{
  "hidden_size": 320,
  "warmup_steps": 200,
  "schedule": "wsd",
  "decay_shape": "linear",
  "batch_tokens": 131072,
  "train_tokens": 751600000,
  "dataset": "wikipedia_en"
}
MLP neurons of a small language model. Each row is named by its layer, matrix (up: input weights) and neuron, and shows model dimensions 0-255. Each number is 128 + 32 x the weight over its row's rms, rounded and kept within 0 to 255. Numbers have three digits each.
After each neuron's rows, "fires on" lists the tokens most often at its 100 highest values on Wikipedia text that the model never trained on.

L2.up743:165114190118118133168147137131094136081055130138109136122127130137163192100126088130144187157083197095074130121131178140153184228077180088125157121120090168160084116152165163082162127133175105188097100127035140120156099099089118088087162075095138093114110146156163141159119125133170133149118146128168141027174206097119137151170101114129142069112148153156133090117104115162108115103120158162153170135097157165145120137154051111097105134117134155125214129093150143164137134098126113094123097099098117135126161111152123078108151118148138101118175148129076141136140067156091094114125143161141092155147164144093095125167104103076155125139152114095085137134105157124085120127157172116119124181123088161127126135201107106109122141150122097124095116143185157132095156131168157
fires on: " to", "-", " of", " and", " from", ","

L3.up1226:144101145085128105165143115064175186150076131119140129082051171088144131143105142130151139142114170097136188156110135133121187110155093173128154098101156175111077093110087155146138143167103117117138200125055059124127115129101098077133116174135130094111125108180098119157131178087075203176208145152122091111219157087129137151129098035126140086117122118181100082149148141146134115117142087098139157087127143189087119154105107127098119151148093136099161084069132141143178080111119103155140118096083118166138167137186132088157168118135121090088088141154101088124056091164141171140075155104130188157103121172137200066132087179138078145106146100125113120117134156144127085130180178127102119142104149115084143126128105180164158152154113084130109089153097111159138180122079140
fires on: " (", ":", " that", ",", "=", " ="

L3.up593:135145148159151142126130163149107146137065114117141154158061109071159176093106061076168212192100152097097174113118176156143123153115205108050144132155161123079132182145131187075155109115160050167078137127122164129128148116133166085089152087124123117154107112136091163091123116134129143126141121121123184134081116103084131200119063112124116100077171152156086140125178119164137172152148162110101119150109139159098131105070147096122116150106180110149156098054149154125138066123146126110170078151121127151161148066098129128090166121127113127084113127234106087139191116175085142063143139150127131096069142136185117104076119202136078170064139128118115144114095168106190167130140146185097128165122114104135083139125125097092145101140164171112112051169115110125076093091180152
fires on: "\n", " as", " became", "Career", " it", "%"

L2.up429:113109120126097068131109176128108112167122126131120128181148107144139149148088134146138115157107163108126202122162140142081080146138107109097113151164190107129086111100081150177227126051114187089137117132096091125107177074158093156118128089162054146118080177114117121101141153102192120190094165168167166139103166137126104163128144115111120183090157146115140140152089142129141116103099091171100178143194099161111112136133121168130190144100104073143138142081137123147098141120117183118036108117096144106099146133137168136136160117176113085106166138137130122136060055124188167138137112126176149099163132099104062145166143121035160125133125132103055118179181152219151127060151156134092099158106118158121129121080144164173150041124132116157114158074190129163137098101102137
fires on: " |", "==", " listing", "play"

L3.up803:152117138124130139123120120143166097130061093121126094147110157140124167165146145128135122133159177102066200150096130107151118138109125173158085144127122191102119161136112144093083178079123130094115160110143134150148122100128149111129201169125079107092162166072127132069123085127132121147141130105139117073134169158126152119124123142113184088165102124196095109107099108127192074083190166187145133083167113168118177161135156095108135150122106078157183115131094100120142121135199107119131056158109145062130126146153146125146129131139091134098095149141146117206112113181088133190153142090155101135038084094157150213110157179117156119130142183124151142173145165104128136117089173123154193127165133120081071176144086154101131120112171125096133104112160111112160070097070145
fires on: " such", " and", " of", " including"

L3.up203:170130122107087105141070095158129137149059123125106074115107104126180154111116090169156143153107113109130162082147131108120093106160117131117087147159176088153133138157108149151174142107125116144116162094105120133101166141095110097116134109147142123084066039163161176055154169122170175134054132142144139139144166099111099176111098124082165145164091147169077112110158079118106175069173063066134140066145162146108129173066117118087155175196177145144128081064139124156104091072134157119176106161133148141150185094153131065173111170139157149090094119129118109166136128164114137117074146129130165148146146196163132113154137139137074104110132109132143140134133206122133121113141160166152160084136095133093124168132132156152119157129086127110113070192170093160152142141098157
fires on: " was", ",", " is", " as", " were"

L2.up623:126177134092149058143135122190138075142126171150103155166141151114150156156161101067173124161160102095144212104033114165132194161153131165086113117152104145092123149110098132141103162066107169127093115097124149100097060107161126137085122125165124106090130094099034143117121131072143122117148130100169105115129184094168160090184106132106133132112135072142162082152120147109078151132142141161112164162093132164158147107147162184141151101090143100119118098088137130073132123113115170111150096077091161046193157046145132104125086148165138119091115162111088128102073086172178057203203132108142136116172082136128192108171143096110127093149140114063138124180124095134131147146139114169128132135126088158163070129091129153143112190214100131158118117137126127079112139108125102
fires on: " day", " time", "T", " week", "t", " days"

L2.up907:146109123139206155154136130157120145109045171053121095167083147093150114161161147101129126115182099095163177079114132078135125139131136148098108124149113148096143084149116176143133176137158147083156108104065148113115115103127147056111071140096117122121165152158111110132157166096093168157099151107114130104113175099108074155116099123107224111121106184137107083111181126181099169115130177111145127075170128104154169146057151162120142125178148116153149105091111113116167189080097157161134162116078143148155136115149068099140130125154206152138123124101117075123172086153079149193173145118120116090104126179120176115145121122173098148101134125123128153079088092148165193124127150150109104081077138098109109103061122110110110207163101143159113132135087162110181142110071143
fires on: ",", " 1", "\n", " season"

L2.up906:082124086125163052176105088112110164175095166131133114099115137137127110089104131122106117110095181083134120069102128095153140095097087025120131148102109061117146123145067139120146135132119073080109125094076123156149144172143116189077149162103114133121080123133131098107132153115124184148119114133108103161164199124128110147177101062095118162147140067103165122109084111177097130158107077125162167133176158153121089168159063168090189114123154159107133141120149166163149103122177137153074107083133099135151177156119164111111129130128103123110100165099106139184092099100150123106106102123128108095140114158128147106148166162080134078101176105114118169135143159188188096082202180122083147162103104088057156102136119181130118118138150143158064141098117119141170121140095142
fires on: ".", "==", " |"

L2.up1237:133156119095149129120081074185109129081088079108129134076144154100175158112114109087148147185173150113156185127117150156117175125147103113104091156128126141111163126152104124122119163072206195084087131144123159113158048113111122147110131161107095141159144147095133197116162144049140172110142146135085203081087159110084129095114108098108126065108154136098078161142189119129111121105123093174115153117098111147154147129204177164133172175136131106136157095084142134181116099097209074154201177125077138106153143087166110077111132149139156163137126167180104083116111100109128119116159059119133080132143140129108194127185100062101072110190132142145042143126121118135135155158110180142103176154109121128142086120120087071072132156166197133152111110135123147139141107147144131
fires on: "S", " s", "ins", "ps"

L3.up1083:143119106184139135126147201118097122141082133105094126156115160141150081089117184145084106168183159110168113169138127060113151124089138128088112182114171163159085166133083158048174129083167091112118109156168102141167093103129113112169114160115178115159144110183151131124095104049076162139130096171145033158163184097189075159141095072148088084111160073136134090121101054089068078156139131103120138151105154105113150162092130098126141149131143182107163135072131135179169142092148160129126138126121152134111120109088094075145120125168123093157159146108084100139146130116115086110136090199111075119080113131185177103104091137131157188160138077129093193130111113154136157109132155105069105118191119101118170077075134144146175119153135099117121109162123147126149144093078192
fires on: " H", " n", " Gl", " h"

L2.up981:112165137124143133153090096108134076149100146058150138111091105110129118166139132087172168177123140119153150194075086121136155183147155110120058093113138149127179174072078162074113137137078101125141177134164161133125100150122124117112184139104132072214135162122120133074123174162127142138098101079138089037100143132136137156130158060096116184150129217139118070114102180110123134142098095136154149092116157135159162128122156127084117134103158120139118122131152134113146171138136148104117063115122162143183118120086123114167156151106183100133121135134060163113121138129146106137130090147145137139102114158169167122068160106058163124093170158059188138174052180194199128114111124156115100161196132149052105103131168091142139151094169118111093132201170079093109094129139143
fires on: " such", "″", " July", " Sub", "N", "′"

L2.up972:149113130169091076121142129087158123112105145150140120082092068167148125163181125113118173118097125108090165186092168143122138155142166122108129090165137172142158141087128182109180039171140088114091113110059177220079134153131130135165135090175108101094171131099137101177108151127170120090181200156115110093125137104094160075126100136075133085093093081141130145102158152174048132111127088144110142125100175170128161120163115140112111157161179130171147121109143127141144139050163072132126108130122124121178130150142117171111154124178124143106096101108049132112153147116123135098189162128145133146044154164133071049164108134148118095098153145076157102123073102169126134103145107121075082120075119111185128098202180131105188150135097095072127142113164119155084151147140134
fires on: " to", " until", " –", " before"

L3.up486:116112153102098113135114160155124127145118146118091061095099174143171087109141101088181182140114125105094133050158160110098150050149196145129131115071139070106109107126097166146185124100101072156141125129105172143121107135152120080072090096100141144065105100125173135109148153091102147101114097116172130117165158149143125091144122131122135088123087117134056135113161063140126081118155072161164119153141169141110184136138119144117127123193180132152165116099129128136111058112182110127163124156116135158114149173158177074069154142176106093106121137111174121163103119130189134062141122137169113138099161138164102114166168102127074098099140133106170142080132199149112147143116153159085161142075085104134122219124101121145117101134124136110140072077127158167127112088104131
fires on: " (", ",", ";", " to"

L3.up501:122165114121115154134062176139182104136045109126087114112130140163142138155101125126175126154085078116095117122099191125128139136116126146157091192123180130128080181128102164101154147071106110166106101108108107167077183093104121122090115125169140077101083160158104133096080168100137149173124159137141109106085085154086159133145091092112107107079086173181081090116138153094089133154104115087162142100141214097129115137158137075121121136121146113083123102084144102117124153090184170101154136131154171108115105157086160153141117152104173149076121137084089145135178114115127128101153054121165070138129158197160136174106093101103118125107145138121080158143100101111164125044189175094103116049186151157094166147168095098113145140133184180082114110202138130078156103187097139
fires on: " be", "th", "°", " as", "rd"

L2.up489:109110106087174158165160162076091122160131160083096169107079115181155103103124167118127164168140117090167168116111163101142144097121125091200090127119091096105150134061107209060137147111153107158113177064148157124167093129098140111097075160098128079189171048154146095134127134123105125105119169167093082106144134093089138139126104087089102119134128165144127199091073153146130105080123131149093150120159153136117192114165126172134139113127186146116106076122214135141151128087094116141166150114033111128112135142123095107150142117138159068133087147137096151157119127148074086173137129166149105156109106159146132139140176144151186127061187175104078195121146153182151113118135121162090096131148143135152123146166107102093128181101101110101093038149120161111145116095158146
fires on: ":", "″", "′", "00"

L2.up857:125141120136129151152084169179172155192094150125090065150093144129167088106068200098080161148124121121093119163130054112174104067126121121132158169164067096141131095083061178152213170056099084133120126092133121144139131147121077068118094129136089134116073098144091098091166153122096164187142162159102131143103126099110089102127101109136169130102100155173112071136126142158132098131112078108074178140164126107169115194111143137113137100148122093154115134130125134105179138115093183130144075132121124171116137176135137152086080130145163119073042132113138098217105105140129094128177141144137172141111127086083093147157114177113112124112129108084115148175112100191165144102124149106105122086128147156095178108137124134108165163146076170138098102165120176124084085107061155
fires on: ":", ",", ")", " :", " –", " -"

L2.up642:218119181074121132116161121112129163209054141144149087161090088163143159114176062145147152125141161126138128190120110130116145108134109109160137091075128159105121114125080150169152082105139108138159115110095097170131092117206101070104189135174083111097074173129139068101162170064152171205216084154063128128109145106172078125130109120108146098152118147124123129113128145151183118110149127065178136055126136163128036139106148075132119107129150150168141134091123134116139111107152152119076148129114137140163140116157194125120058135110169141076099116067179120138167143167151154114141094138146112152038115162117132117199100156086057112157127121135204087153154130104120128083124137096084159124066074132115115182127170144124144172124122138115127149151091136128113111155093128
fires on: " that", " as", " finished", " –", ":"

L2.up622:154106096156202170067154080143102151130124124089157067148120073132132162127106149049126174176117145107119089089136043147121164120127116152112124126179112134165150083190153129094094132109161113047174132141154125159100129122182103104132140107147118125150153137060111092157058131090095178174117132201113143147063153161122091153115125117086094147110121180121111129144113117172114128144113117162135164113112090101108133149070097161107130093177117091083173111129142111133176104082155169140134118125115145125126131128131159157133092125127118115125124116132145055125125106175149134151164106109118110088141159131163100164127123154129122165153174090153107173183116142148171120113098114136133151133159127085172102139137158174189166094132128149103118055171097154193117145066152169
fires on: "i", "ca", "AR", " Di", " di"

L3.up572:206127148121124169102210184130092119091134107073142095119147154121149160092144165134154132102180094081135130135113161105137170098126145133106079073095119166065133093142038120083150097147121148143134117141077203107193117151130169145084155176163148131143134185103136135112102165136104152087112115079141069082116132082145150134165096090073114134127093114123119118082084085149137119114137086156183138124095116119121149156175083199105157092255183154155169115109150124120129182139166097105154129159124128162145083139094156100075087156133112139139088143123146120079145137174138091142139109161117129111140096114111115074162111120107163122081143139126120161136126127161103133116148143120132127060177103066073173144123202117134124148151090094137107111127089125063086174123103126
fires on: "f", " F", " f", " w"

L3.up1206:101134100134088151118146146128093121098092126088111097130064146154110137121184108140147166131149085105103154099126129145097201140136188083148127115188125157175138080104084167084110082052183133089099114120146181100090098199128194099115116084110139117113107128063131126141115146133112146118136100096047126087146137136147123063123156087091132199130087162124119117117128127184123126169159164184154082180122194160116158137125160152104107141208190135212166068097103137094160147138157111149102135134178125119165148113098111148095185203176128110125115130137091148089151120173090107177113149176152155113052054166127147089140104161149137156143145150121222152136086095094135095143098149070115102118182108112099137118114174158126149136162135109101091052151108099131141086083147137
fires on: " to", " (", ",", " of", " –", "–"

L2.up140:048080111127109099130125131149125099121145132100133113116179153127137139151255119089102092113194131116119162130194173175111155134139081104155062081082152107115129117102093151092145184111177095172197163127082136135141132130198083103131154069128101097119111156102127126113163115137176115152066104118172100159117159087061105160122107146098151120109126104162118112159138129111088185145146113163115140121125143165152089173145109086137148115186122101167177122154078120105157146120148136142122164095156138104129108140099165073050089121150137121140136120046133094147151130139189055116188115173127107144164097174113062127170131080082103113108136148078132131147106166154175168071134145067149135122131102153136100204155128136113111163158074132110123085103142141152139180140087147
fires on: ","

L2.up341:158065123102107099133148127157146128154089144131086035084110093115165139127160122113108129125116109111079153104063108116149135129133124142152131150162127154128091148108135166064075103155215113089125186074098167150139091132109184052166096107120136122090173104058140130097144111095138148107173117183127155109160145110089101133105107108120089061124138144108130115146114120148075090154107156208133162143099162158125201145172103131064100176175114113186173124111127105126140101078132114065143078117177170102145145092138127156169131087138132082073138146192089132145115098170102104160120143192144142125127123155147112103120127118119121138119146126079136136113150047121109094187114127113151183054119138183136076187142134055138116185130161129122125088155100127189154114117100187
fires on: " of", ".", " for"

L2.up1166:127135125069167160140142056129107110165126123045104106117098061139160175134118077119157160182087085099118135122104186131153131140108152098132107135075118131131089144136095244175132023108172100147069182104171182128140137177105147111136086130087120082153167103131153121147163199130146138054156105038109096064129128181120115092156146121094117117138106140095146099111106149114185133159138132096107142109092172154166147108158156135091176084147167138177165130109125134090128167108115066120142106129109122133110131105146143117161146161152177108069069127127099111071165195114120157114122069112174171160127115147133181114132183124138139152110149125136076188066112124140113121148136103161104156098102128088153133117103112087105155104141151120093130108188110171072102137163168128
fires on: " |", " place", " first", " No", " Final"

L3.up977:108100121108132140135108089139146175149128132116124148168112090122140131180166106114160195157100130111090145152151152127128114121129135132137136107177108120115117175143111176112163099104153104158140154092098126148093095127095150104053147129136088145159130168059102099043182178116126121125062158097054123131092152059146101164124115094084165176155173114164096114160096097127118107204174116093131170150186144151184086167118188135167181150111124132194188131125162139139171136082140110119124105133099114121128115124126146151135103143133135123095096091167098078143159176143114115152133124158206180139129156137099193106164164213086088128068139135115087155096126085119133155101093127087059162091142133129126149173164109161095116130126176152120105138164127202120080048195116145
fires on: ":", "|", " |", "\n", " -", " –"

L3.up272:119147083114134084124132177127138126117118137102096113129143179150134139069129146123092149150170152114109121078160103185128175125149164099125094059144123159138134125065035132116160175129132138110146148145126073132198094184118111157157172113144116117092099071136135121116113136139077159154169067188142092089094174075149147098162077115138106108145091140119097206124100120165112163155093149150170109130136154113142107188115139097130150067165076159102139125101125106198154112172188097123060144111103157135144134149107156109100057139169120139150146152137138161148132083116155182131160138101163086124080156127098140143128145141100081096152140081108182097183105186149085133110096163115076097124095079128122073124182114179143121155114135139070156046117098193100154153059048149
fires on: " de", "ia", "í", "ro", "és", " y"

L3.up44:135129120133102136145153139137144138148096123112088119118081065153145155136128082071165134138071146123188160083097134181130160136154099075182114214140106186102084095120104162105142084127180102118211183097149122110151136160117095143080205146161057149211089128081087121102126087106074124131119121128122120065098120112109127154152120072082140131082115128076064130155106135133120138139144151078131136125197133132135069127169121148068103144140096104110123122121107137149081085148197178134098147162165132115141190162130122112147156121148125092063131147178123143137127140155099154114082173147148148101134128171169141178130142153130090120089152177122159158139100064147109174105158097099127123122127134162152089143127093099146124175216135170062123134193083152136118073121102118
fires on: " for", " number", " which", " least", " up", " of"

L3.up221:113122113132152085117131136084132113153076119137126079109094194122144105098162103130154136155140142131064182124158167148123174110102112138189118085108167064085120110123117171137152171170127126143134120089085147145102092131159100072094146137165127140120065147159101094111126168146119156089122136151154122211161122094162150113099146117097156124130104156129068123118154109158094165135156110066174126030156164144066109104113111135089110115176198102097167088068128125117120150145148135096125121099121145165196122088127165076125087107122166146094085151093123128131173144096202101092110088069109128121096068169118099095128113141066072095152112119087179119179112177118188151097139188140138231183098118050171099182117118169117073137135124133174148049155116106125107153056139112
fires on: ",", "\","

L2.up817:066169129110134094125124086147057134128106149080104079128157151090137111124138140149121102134106110128089149127155164166125115154121066096139094099113113039126098143101083145053157151134109123138176171095084091168141105172119118122093157163137127237102001177072111071124119134148119156099148093148150134128162164106148133158130167097091146144086111157152143147102102109127115137153147105155139134102134151165175070177097167101088158069163100128177159097107146121164189117100179143114137142126161145128132134124160162156116083175192143087091141141088128071208137153106173097131139142108123114130171095135176143133126173151059065084129142128098171121198147080125230111091141164122127166129084112092116107123120115198163101094121103141152143077099095124197135140072121127
fires on: ","

L2.up293:146098116116125153124128182124098154147081126139121109125051131057155087146158151102145166160140123105158182057075049118120156101113057071157125082104167091071117164141095166090189136103177149124219156101139103071187120091155146070153120093137097143115101128100150077106158155143092171179139143131153085102200147124167153106147102052120149159127114135134137107129139093112119100123159117095159171069123147141105128177126117114128126135188132172136144104123135133153164103106085119107135118106099141153176135171141145137132124150128172121091096130081083099181117202124129179112113152101131145139091140183158156057146097202030112154094126142123109144121117165123163173151131124107095115110141113088112042181128148103131123126157129163086130081126158126150128129140109096
fires on: "\n", " that", ":", ")"

L2.up953:139171161184140160138101113098128112141126095149171122057135079065113134111187201145162199166056192099135114144147175164122134146130135141176128143107124104153126108123111191069108075091126101117086182134109113108130147161106176136116189126135093078140164099102134148108099136124110089138114111158099086092189135167067132099152143107099095114128106128084121088080086151106143067131123091121152108130087150188126122102158142144078094134144122209085144105094164135105139176126149065083173115105111102114131134159097148148128172129108089134069128155171125141135132141149129107134132151140166140118124140118190053090140137096134142110086156144105158107118147114129136097131093111045157128071178157160097121148174179107143139143132137075131165130143062103182122109112134095
fires on: " of", " well", " over", " pro", " older"

L2.up28:124121174136108158152127167120094130123132165103172092132089143116136121186159138149085154114108134115181195132181195157120116144114026078159098113135169143134111121130119126137120175197116098166159176075127086133159141110162183093145097153139110145085087174048118050040160150127100113161112112175105085117123154158185111174096143153084143118117115173135139061115075151140178099135146146134182171128196113109206138121075117117158154087140108125135098120109170108111103079103108123091102051137113156151100104143140140155124119092164139161142146142191165133126149174145116150117119124139150144134095141130061156140143087145129052099120172117102137131145160136085189121140148124115102178102109103100099078136147114099128161133067141162235122128125140129135120092136073130
fires on: " |", ",", " the", ";", " Wales"

L2.up349:089186099159094093177221133142105144146082127126086081131125157094131103173148118102146099129123139112084174093125104195151132115115115148167124085098132132119118135119143136089100113110127111120185131096108129136160088184150147046188113153097141075098126136060059110138169175139143153108153082116139123129180130070110129152158147133097131124106104104146117061095165083105107109152088066162177109157133179178135143149149105145116123112157145133159125124117128150099142145120109092099154114083112136113162128139123106062163104145160174154113152155131099108065163124137211115194197156125177162108114119131152117053144160166112075109152125031082126135145084107075157098175151122138131107102110114097124091074151106170143133221186081112114113120193093121132108113118101118
fires on: " time", " year", " day", ",", " week", " season"

L3.up309:166156081128110103131115152168148119075115165094133147116101181122174106127111146191137064119148150089119176114115106128176083103159174179103142068164083134153099110137120169112169140050089160145088138066133204111134113167097141139122151118127137169109165077149102144154098221114108118051104107150170099160155201065127118093130135095078124146106153123129160194115140099125125096124147149162168129124146142144082145194159179194108164140140145083148109139131117136144148176084121087161112134169081138132169148093118146102144108129158129142121076130082136068099104153167119085128135117197149082128122108113107123128178141086102161094132138130106140152122099107137161171090069142163123146168109139115146176171077186124125165146125076106165101043069086142138085073148137146
fires on: " w", " f", " 14", " Ref", " 7", " 16"

L2.up729:132169151094210082145098074132094116087133154106103105154081055109158112136135144106164077136114129103133192090112163128129086142129177083078110156141121109146095126148127191098141184087132184101138121093116186109165119124059119072106134120104104077152119108138141138121100183124126128142183099135131085086120132073098160147164147112116111081121142093098119201065143129140144115084141152124134083150123128185111126115072217145156131082115172181128173143097188140113123124108122099145134135065095134095079163083176138166135123154167165072089061124155107128087157161147125111111081091169184159127075067136122175140139167113142051112137159126111105176127129112163178161107159134170113159106110124120115132148149137153122127149134098087113095163144133126121085102133163141
fires on: " |", "|", " named"

L2.up790:119084130127137142153119140131158160130122160073098126115098139159163161115131120072088142158149092113120153107136158044135118118142159108081126135124095145171157140114066132076158104083159153174104067093080114138069134190116117113149099111111157120161113067100124165134158167046134111091199132121093115112158142075047095070114123145107105105154168207171159118103173065135093055099138133135144138132117178106196141157124147155129167168079137115185137076131184141040160148079124109169122172114130138150074136154167130081127185149135164084110113112164092085186139121174086137138115111106153155147180189116127152109207107101127159127146165095121147120119084098115107066103130129148101078120087137172096129106202128098167162137155097110140103153124197154127131131179161151
fires on: " –", " to", " —", " took", " hold"

L2.up1079:170096103131168177113119086091095098117094155133156119151107080118160148140166099133096120129120119098132157121154147164132094130116087093111134086143098069084161110143149151115190132142123166067134175080082133170148177180152147114131150143154139125105063129072153086066126176161124118119100094104078116106141133074122115075134134124059115162166116178133186150105088136141163171050130105116196159128168142111145116212123162145120184106153143176115119105103166132105168126134089138145087141115100155136103138130091138151121099112178136110058079117170100145118179143116168138111127164115140151132066122137093139092169161181118091066015152121121154104136121097149204121086130123079093207104121121099085129121118093128140143144157125120158138102162079163160148133118107150
fires on: " |"

L3.up339:155120161096166194121154079080062144132100116086129080147113059185136143138148072146130134148117135125179166121157146121122122143122127114081153100145173111127085073150120158106149154121088128097135097106108127141134185113113098127088138085169125137093079149130132068121135193102202150114132151134053154077054157086162102125140100118055140124179118172129161105095116142120168142089088147101135158108135135121167091171121193144153136055200117131177170148054150107079120188065138131168103136155117151131132111173108130138156123160142134067092113111125136101131090151207165118096170112121174147117162141147103154100143121164113112113123137139139118165161125134086230191052105131050128169126111130069080122133116179144148170191127088165116145127184116096171159105155109157
fires on: " |", "|", ";", "\n"

L3.up769:101130085144115172107117123107105163153103109117146153195104111112142119129174152124202114163111068108126126131160145133149081137111064096159105098117175123101102108104159146114138143080053076124113184101135150168175107173142167118124149098126103105122092162100091078043178152104162173125105144143169101101107096101084105128101177055118127192145147127116085161103149118155105122110153119133123174137182168134132116176061176143135125139115123120178151131108156128074128133046169147162121158115178129103115144092089130154095090196204138089081052151176157169155157127112055124121123098122206158143116085193141170125119050116090163130023139179126129132138070135135132108091139098126174163133157104141080102151165120154137132176130138132130159129162109096105136108174121099
fires on: "==", " as", "===", " were", " be"

L3.up182:149116143130127170139099125098113134173082173058157151063091142121172143108127161158096087132092152115130161173091150088129136138079153082121103167103128145140121154125087116180160146137158125108083111132120138133098100167076112100118097158143156107169133174125120185153117162144102131150120143170170113136126187149054153194111113119094082135125132164138148111080163120144092119096092112080076149187137135116061119095135135106117147126125116147152108072146226109119210080119091108119124135094052172114142110180136109104154170113140164121153162182159081127098118109157126138084103069166129114079128135127126127131101118147139163082075172064143140184102050177119129191075129167142097125155110130099133096132193149101189109141167075125100105170137186078096146096148174178
fires on: " Gr", " Arm", " Est", " Brig", " reg", " Vol"

L2.up317:150154138147170103104141136116146173146175141058117082183127150127146129094151103125144109133147105123110196101112070057157141208149113125095144133127138174178115093161133132130106115105077139079180120130082152157128072127131148169111147139114138136090125086092173072159148121140119129177091113140139041113157129120175112114159139151120144169169159101105150189060126112142132091156104159137141137107099117121161137147120118128151129156146116134133135120086125114160105162038127154154082104151103138113145149149162081067111087159180214092144105114071172100108081151123148147123130091137161125104125128142105103158157083088152159074152170108138197188149118167126145180083096119117141198139128111093127188093119185123196091131144137099065120099142148151138154151080053168
fires on: "j", "od", " n", "ad", "z", " N"

L2.up844:100136107125110125178107142170091101149063108100127102111089153116181143156114158120094190160155143093171089168117092104117170095114144096095123127083145105140087155125131149058157134108080124166126174121072090141176166127124104089141115148130159105130116085158042137141219170096133152081171169132173151113155113133172082062151034021136157096133139140183144183079102086158093073069123146154200150117135135108132133164148099143117108113129083187120135085090158132162147121093126175107175111132147141115188117097151152117131089115151129090137122143105163150130165180158164117102068155164119163127110128137143145097135076200092144131115170131135144115119129076140183147161164155092126074142205130111076158087160130140130161141125157123105120107133122145174100119080108138
fires on: " H"

L2.up1033:143137144163165121113087158115169108071084144109143161115066101146167171132169086096168121164143084131140185128103151123129147174142179118148143099096076102110108110143156187109155135021128136120133202105157137094134123102147115117114183103145171158075054118150115168161160202109086174121144160144141135088095134083103190078171146157122134102106105105150149167096183092115117159085159185165174122066134202153108068097151129176123119109168159137112158105051141117139109133118155132114154191112101118150080144051167086134107089136116190112093085110144114103103096114171074120152149118093101133157094123169112154161177169090134096057148147107107121155149102118166202153103128132102116137079080122149121110090131119123142169130102118133128111079138134104093118133167114122
fires on: " at", " |", " from", ")", " years", " season"

L2.up770:223184143134132089139110107109115117123099137125108129110110126154144119160150158116175133089130095109186146150118148123126162152133090121070095065102152114121130077135062179077162098096131118114119119023125193105202120142095119170096169158157139147141113124097170093108124177076108153090101063117133135052107153122154111121164129109059146122090090081125126149089057122143165122106143123170165141098143152169132093147158151162091165088184169140136119111130110111145133147155209082107139119123139145109139142119123136122061129185198161104131100141076160165067156209152167165126127082126172142131144080124099146159145108117125143096067146149074119160110102081164138192058176131143127125142188108141175146099132108164122160066105138160115108094138134131102165119091168140
fires on: " |", " f", " p"

L2.up660:144143132129202093154050102135128098152126142127100108070162115142151135187096122138098095128146086106189136164107147087118167168147099135094155102132120155078087128198140150138163137098041082164131161115102060139139098104132115107127186104165128114159163087116109127141169162149177098130223098130163175203105128142151101120167111137132112070107141155178191049143095075143088074121150082165106145126144129184087131178124136166093152110119136147120145039089111126126153106121125148098156094101125132138181104176181149094109146065089185101108107118112133101175167152117183119140117119172151145145155144132145147125122085141093102103076156083167163111093111091124122121138122132134115108188111132076065155139163128106135175098128112140120115080128136103154098068107093119
fires on: " B", " H"

L2.up137:171076150106191134114115122175128109176090135122149135088028121151162170140126125086108108155101133103087113104089159143122202123083063162101105126112139111159057146103121157113083077116190080102125138116146128142125099151064138091092124137111183090134191108148113136125138136060135193078206159127079147000136122143098167165100107090110084098080100091145129104119142154167192119149151171133148158071093122158148069130094053048069130158147159157158155112097171117121102111105171069110096069128124136096099126089100180068220137167141124112117070142170135111138153135120114163113146138116147149159125133144117139079153162141127122103169140113143152132099165120122125117125088116145147096144068113093132116158109121104150121115134120139072132107147174190131171091132178134
fires on: " is", " at", ".", " Ch", " At"

L2.up994:160140116078088117168051179194124132202122165104095118088135150149167127107105161113153149132173116104152156167133133120113131115131137128094103113158202174101092092126109123106218159120074115110103139131111112099161132123121164099105129159120113144158161068158115114100153168090100178122125179125148149057113165145151113139121102069132126124153164130145112098118102098207108115095153093067137182136140090192079125178089119109112109094106182111106152084120134126098209133084154119114059063090170128128152153127138128084113128102142200062108130145142133077190163065119111156139133088126122115162130154181098089178123078153090168128078117116126082109122135094196124120082182135169087115175151122133089113166107109126167132159118105156123095110119153141116152151121133111
fires on: " m", " It", " site", " bl", "m", " book"